Weights of a small transformer language model.
Training: a variant of Muon for these matrices, 714M tokens, 5449 steps.
MLP neurons of a small language model. Each row is named by its layer, matrix (gate and up: input weights) and neuron, and shows model dimensions 256-319. Each number is 128 + 32 x the weight over its row's rms, rounded and kept within 0 to 255. A neuron's up and down rows have the sign that makes its largest values positive.
After each neuron's rows is what it responds to, as a language model described it from the Wikipedia text at the highest values.

L8.gate423 [155 133 178 135 148 166 116  97 112 114 174  85 124 133 152 175 114  83  89 186 124 190 137 122 109 131 138 136 173 161 126 141 128 167 159  88 146 138 115 113 110 129 162 141 158 129  65  75 107 126 134 126  80 144 142 132 160 114 181 110  82 140 107  50]
L8.up423 [ 93  89 122 129  65 190  85  57  99 146 124 145 144  96 162 155  74 161 132 126 172 103 164 140  77 132 138 120 140  93  98 121 180 139 162 136  95 121 130 111 172  81 132 172 148 134 239 105  49  63 162 125 111 117 169 104 135 155 124 169  61 135 119 146]
Description: Event/location participles before prepositions. Past participles and verbs for origin, place or events, mostly "born" after "was" in early-life sections, also "located", "released", "died", "took place".

L4.gate812 [169  65  82 126 162 145 142  92 131 162 152 157 150  91  59 135 171 110 160 110 112 115 109 111  83  73 125 146  98 150  93  98 167 187 109 184 146 150 124 147 151 140 140 142 155 147 120  69  44 159 120 182 126 143 154 124  82 119 141 103 124 102 142 115]
L4.up812 [136 136 141 158 122 157 119 136 175 162 142 141 180 163 101 148 171  75 125 169 160  69 172 139 124 170 125 120 156 132  63 125 137 183 179 150 140 101  78  34  93  65 141 123  35 167 106 133 115  94 144 141  76 159 102 126  88  75  94 163  95  74 145  89]
Description: Abstract noun completions. Word-final pieces or nouns finishing an abstract or relational term, often followed by of/between, e.g. similar-ities, relations, differences, ide-ology, theor-etical.

L6.gate924 [146 147 117 133 170 150 143  75 139 174 182 104 110  92 117 111  65  82 187 120 119 102 140 120 189 134 159 122 112  86 122 164 129 130  75 132 147 110 131 134  93 106  99 144 107 154 114  97 138 103  70 152 141 128 176 116 142 109 145 150 142 148 146  44]
L6.up924 [ 79 101 179 115 102 115 169 157  91 100  65 153 158 117 136 155 120  72  19 144 154  59 174 145 108 148  77  58  97 129 178  89 160 169 108 112 177  83  72 148 122 126 159 117 102  95 171 125 126 131 108 136 147 142 162 173 178  20 130 144  97  69 148 140]
Description: Missing-delimiter field starts. First token of a new table cell, list item or field whose separator was stripped from flattened tables, e.g. USA, Released, Iran.

L4.gate129 [103 126 136 141 110 134 157 114  90  90  90  80 137 156  94  79 132 168 118  83 101 184 167 113 115  59  58  93 110  91 116 140 106 145  97 122 142 102 119 137 121 105 136 137 134 123 124 142 162 177 186 146 159 147 126  91 143 116 108  97 168 153 141  51]
L4.up129 [128 144 154 193  86  91 191  57 168 102 122  72 135 134 106 111  93 217 111  53  64 140 153 164  95  84 111 108 108 117  79 149 105 148 150 151 117 115  55 115 117  83 138 116 140 138 162 132 156 169 135 138 140 134 186  92 109 133 126 132 143 131 117 116]
Description: Passive past participles. Past participles used passively or as reduced relative clauses, often after "was" or a noun and before "by" or "in", such as released, built, developed.

L6.gate1517 [151 136 103 126 126  62  94  94  70 102 163  87 108 139 131 150  66 123 161  74  74  90 147 127 105 103 125 103 137  74  74 120 132 202 121 112 153 159 110 174 106 161 133 122 124 116 169 115 147 141 162 117 142 112 128 126 166  84 156 139 147 150 114 116]
L6.up1517 [ 99 170  98 108 160 121 146  84 128  64 149  68 130 142  82 115 138  88 149 166  47 162 138  88  70 113 153 155 113 110  91 129 115 145 130  99 190 104 175 142 124 119 140 124 126  93 112 134 129 166 118 119 155 114 111 185 154  79 144 127 139 163 138  96]
Description: Name-prefix codes. Short uppercase codes placed before a name, mostly three-letter country flag codes in sports tables and draw lists (AUT, SRB, POL), also club or route prefixes (CD, HNK, US 224).

L6.gate437 [134 156 125 150  74 130 126 128  94 131 112 131 140 153 159 122 122 146 161 162 105  96  76  72 129 143 133 187 136 161  99 103 140 136 105 139  91 109  93 195 154 137  56 135 141 145 147 109 133 124 138 101 157 105 122 110  97 132 124 119 129 103  79  75]
L6.up437 [125 107 123 167 111 155 166 135 102 134  77 146 137  98 101 145  95 107 122 117 180 161  89  66 125 113 138 149 177  48  97 129 143 193 135 111 114  68 170 101 141 128 136  64 180 177 125  85 108 117 106 136 105 108  96  74 117 165 138 143 141 111 112 117]
Description: Quantifiers and name pieces. Indefinite quantifiers like some, many, most heading a noun phrase ("by some", "many of them"), plus the first word pieces of names in lists and tables (Meh, Kh, Rhe).

L8.gate540 [ 50 132 140  76 176 111 145 146 174  93 140 203 101 141  91 131 176 187 134 111 166 179 135 126 114 106 113 173 150 118 102  98 164  92 145 103 143 112 188 140 118  86 141 118 167 165 124 159 134 132 140 120 201 172 163 126  93 119 139 104 107 118 136 150]
L8.up540 [126 126 110 102 152  94  82 114 130 107 127 136 169 123 167 149 168 116  96 125 199  63 123  98 153 112 102 154 142  99 120 182 124 153 131 112 103 132 207 164 179  97  80 159 115  88 162 124 164 140 149 113 200 119 145 120 122  96 139 123 140 121 177 127]
Description: Abstract nouns in titles. Final tokens of abstract or conceptual nouns, often in book, song or article titles, such as God, law, inequality, Relations, conflict.

L4.gate208 [141 166 169 113  85 171 144 169 139 124 149 128 114 112 130 132  93 130 124  79 135 145 112 116 107 166 154 129 160  99 124  73 127 139 101 157 104 110 112  99 233 143 109 108 136 143 146 126 145 164 174  99 117 112 170 172 128 211 154  84 159 105 122 106]
L4.up208 [ 65 132 120 156  89 167 137 125 161 110 102 157  96 131 157 146 149 114 132 102 121 149 111 129 191 173 101  67 171 130 130 126  71 119 124  88 151 103 186 123 169  58 174 133 120 158 170 118 145 142  91  58 134 136 130 133 174 182 110 171  89 137 140 164]
Description: Partitive quantifier words. Quantifiers naming a portion of a group, such as some, most, many, all, none, and percentages, often opening a clause or followed by of.

L4.gate303 [103 154 134 114 144 101 143 112 146 123 162 142 132 122 123 148 102  67 128 131 114 115 139 101 111  85 137  86 126 105 164 116  76 192 108 147 116 119 114 219 141 126 122  97 122 124 156 121 117 155 112 136 110 127 116  91 109 165 198 155 148 143 107  88]
L4.up303 [123 144 139 190 132 108 148 149  84  88  95 153 123 140 153 167 121 133 110 218 103 129 181  62  77 181 131 111 147 126 119 135 109  48 113 127 109 166 151 111  92 130 158 110 105 163 132 149 187 145  85 138 156 151  99 111 128  47 111 119 182 148 137 146]
Description: Country tags in sports tables. Three-letter country codes and country names just before a competitor or team name in sports draws, tables and lists (USA, BRA, NOR, Netherlands), plus weaker hits on "lost to", table pipes and "\partial".

L8.gate27 [142 126 133  70 142 121 136 160 143 137 104  50 115 100 151 109  84 128  70 127 144  91 132 148 124 111 128 138 102 143 139 167 149 231 141  86 180  75 133  92 124 112 126  61 120  93  97 141 125 147  93 111 113  89 133 131 138  99 125 120 154  87  99 179]
L8.up27 [152 122  89 150 151 122 102 147 118 115 113 153 149  79  97 126 124 146  75 128 126 156 125 144  88 192 126  68 118 106 150 108  66 153 116 110 140 123 155 135 110 126 126 111 226 167  98 142 193 108 163 179 120 152  93  67  88 139 156 106 186 149  95 158]
Description: Competition results and placings. Tokens introducing a competitor's result or placing, mostly in sports results tables and brackets: table pipes, country codes before player names (SRB, CZE, AUT), and verbs like finishing, defeated, replacing.

L4.gate16 [133 161 129 160 128 120 144 152 135 118 131 134 181 140 144 135  97 112 153 145 184 137 140 175  94 162 189 107 106 138 119 137  90 174 109 176 125  66 119 225 137 148 129 177  75  80 128  99 156 117 121 107 119  99 148 129 144 132 140 145  91 132 109 143]
L4.up16 [153  75  74 107 137 163 131 137 102  65 112 177 171 132 100 109 150 160 231 150 159 131 106 144  96 177 111 138  73 125 153  87 159 123 122 142 146 163 183  87 136 118  73 127 153 135  71  82 130 165 158 157  63  80  71 113 115 100 130 144 123 197 146 156]
Description: Head of compound nouns. Head nouns or word pieces completing fixed multiword terms after a modifier, such as water management, Adult Education, Grand Prix, royal family.

L6.gate1155 [101 127 127 175  86 150 102 103 115 107  68 140 114 107 184 120  98  94 145 180 112 150 210 205 158 100 139 186  95 143 117 169 138 202 130 129 148 109 155 119 187 125 167 184 102 131 141 144 118 135 132 148  95 116 166 176 152 118  96 180  75 117 106 162]
L6.up1155 [124 150 111 173 115 143 124 117 151 188  94 106 145 133 136 150  56 121 139 101 175 176 135 164 107 149 110 137 157 124 196 106  98 173 204 109 162 121 104  63 127  69 114 144  97 120 145 151 161 124 110 144 151 154 167 103 117 136 132 117 122 123  75 160]
Description: Passive past participles. Past participles after was/is/were in passive clauses, often followed by in/by/on, e.g. released, built, located; also the "20" beginning years.

L6.gate237 [112 100  70 163  85 125 137  64 121 120 164 123 146 177 112 100  89 177 158 127 107 173 134 160 101 165 127 112 123 111 162 108 130 149 113 109  61 144 161 165 143 161 130 128 122 170 145 113 118 143 162 126  81 106 143 118  58 123 112 125 122  61 147 100]
L6.up237 [179 132  69 115 149 121  66 131 125 143 114  75 156  66 148 119  95 105 135 166 125 158 138  82 109 161 184 158 133  68  97 149 206 128 126 149 116 136 160 105 123 135 184  93 107  98 125 127 135 118 202 106  61 161  95 109 105 130 145  94 145  83  96 135]
Description: Finance and money terms. Money and finance words such as financial, credit, debt and the dollar sign in US$ amounts, plus scattered proper-name pieces (Railway, Merit, Doll).

L8.gate972 [100 124  98  96 190 112  98 155 145 146  93  75 109  69 130 120 120  85 166  74  97  70 163 110 146 125 141 128 127  89 138 162 100 141 149  93 127  96 188 124 120 140 157  94 127 108  84 105 134  97 120 140  95 120 166 133 116 133 137 176 167 179 179 117]
L8.up972 [122 154  67 109 120 113 116 152 151 110 105 142 175 135 106 171  74 109 138 133  93 117 106 114 127 142 150 114 196 137 136  97 142 114 151 134 123 114 187 168 109 136  58  26  88 136  72 132 116  96 136 147 150  83 135  71 113 142 170 143 118  57 134 159]
Description: Sector and activity nouns. Head nouns closing a compound that names a field, sector or institution, such as research and development, public housing and Decca Records, plus word-start pieces like dis.

L4.gate1314 [102 117 113  68 151 130 182 121 104  89 131 175 149 164 128 152 171 100 184  70 170 177 145 151 137 133 205 197 141 178 147 140 118 129 214  90  83 123 135 193 125 189 104 126 141 151 137 113 159 116 120 173 199 130  98 130 128 113  64  94 113 104 140 169]
L4.up1314 [150 100 103 107 122 184 173 161 122 157 187 202 134 131  95 176 156 150 116 116 135 168  90 103 156 117 120 100 101 192 136 130 124 136 130 147 186  86 103 171 138 200  98  37 127 135 161 146 165 154 135  88 131 132 143 150 157 160  83  90 133 111 115  87]
Description: Start of new name. First token of a new multi-word proper name, mostly given names like William, Jean, Linda, after table pipes, commas, dashes or "by"; also opening word-pieces like Plate(au), Dem(olition).

L8.gate1100 [135 105 163 135 150  85 130 165 154 159 161  85 125  90  60 102 180  83 110  24 190 251 143 124 145 138  74  86 138 104 102 122 114 150 154 127 135  62 127  95 200 105 212 142 137 167 180 105 158 104  76 114 159 151 159 148 116  91  98 117 155  93 118 151]
L8.up1100 [148 146 146 106 111 103 163 127 129  83  93 109 110 107 148  72 199 177 114 119 151 140  85 147  88 158 102  68 164 118 168 108 175 105 118 107 158 174 133 142 137 127 154  89  96 125 104 130 120 116 137 122 140  97 123 127 205 134 125 115 196 140 158 124]
Description: Personal given names. The first name of a person (or its first word piece) before a surname, in credits, lists and biographies, e.g. Theodore, Lucy, Ric, Vick(i).

L6.gate283 [146 131  73 136 143 133  91 115 137 181  91 121 156 208 186 151 136 107  81 143 127 122 135 108  92 126 122 137 168 109 157 132 113  97 128 129 135  28 170 161 166  90 124  99 180 133 144  82 167  68 146 163 108  83 118 114 130 118 142 129 110 120 130 142]
L6.up283 [ 67 113  87 121 120 153 143 148 138 113  91 166 162  86 129 177 103 156 147  75 131 158 126 121  78 151 120 163 150 136 148 101 132 111 140 141 158  87  96 120 156 114 148 143 119  95 141  92 136 110 133 163 105 130  46 118 134 131 119 119 122 125 147 104]
Description: First names in name lists. Given names (or their final word piece) starting a person's full name, often after commas, "and", "by", or a colon in credits and lists, e.g. David, Jean, Alan.

L8.gate240 [ 89 150 104 174 105 100  73 134 165 119 156 148  91 155 155 144 105  95  97 140  87 137 115 119 104  92 139 110 132 126 147 121 130 148 167 164 135 116 131 152 119 128 129 109 130 137 166 113  90 141 146 146 183 131 186 143  89 115 151 123 129 133 117 155]
L8.up240 [156 154 114  98 149 156 107  83 126 170 129 128 131 192 138 105 133 114 166  71 145 131 111 116 140 148 116 135 140 115 160 137 133 148 197 131 133 138 154 100 129 115 123 136 129 109 144 137 126 110 163  93 212 179 147 119 110 135 167 139 176 108 136  93]
Description: Quantity words, name fragments. Fires on quantifiers and number words opening a noun phrase, such as ten years, several times, many citizens; also on middle pieces of foreign proper names (Navan, Tianmu, Tanner).

L8.gate1407 [174 110 127 138 129 122 104  71  76 147 164 116 149 125 110 152 102 152 100  94 121 133  81 139 105  20  82  53  95 105 177 148 170 123 131 138 146 117 131  83 180 107 171 136 142 143 115 119 142  94 107 163  89 111 110 114 154 106 129  92 120  84 151 139]
L8.up1407 [118 180 160  86  81 128 119 106 110 162 131 133 119 181 134 165 148 155 156 105 102 131  92 131 151 117 117  91 150 120  98  98  86 169 118 106 132  59 132 126 136 148 188 129 126 192 150 109 113  88 144 133 147 151 136  82 144  74 120  93 203 153 171 143]
Description: Start of first names. First word-piece of a person's given name in lists, tables and after titles or commas, e.g. R(alf), Am(ir), Mam(ata), Tr(ina).

L6.gate494 [109 161 165 130  96  52 111 124 120 140 101 196 130 160 111 139 122  42 174 140 113 178  75 142 116 145 162 167 180 198  86  51  92 155 134 111 102 123 150 139 111 129 179 166 124 153 166 114 108 112 125 106 162 104 138 142  86 160 117  81 132 160 136 138]
L6.up494 [142 103 100 124 115 128 137 100 124 162 128 207 101 117 200 138 152 122 146 108  81 141  79  72 199 131 102 135  71 112 153 145 156 181 117 152 130 102 173 152 148 137 104 141 153 121 154 188  50 117 128 145  76  71 152 118 155 120 126  53  88 147 133 158]
Description: Field and domain nouns. Final token of a noun naming a field, doctrine or cultural domain, ending its phrase: pedagogy, internationalism, architecture, music, culture, tactics.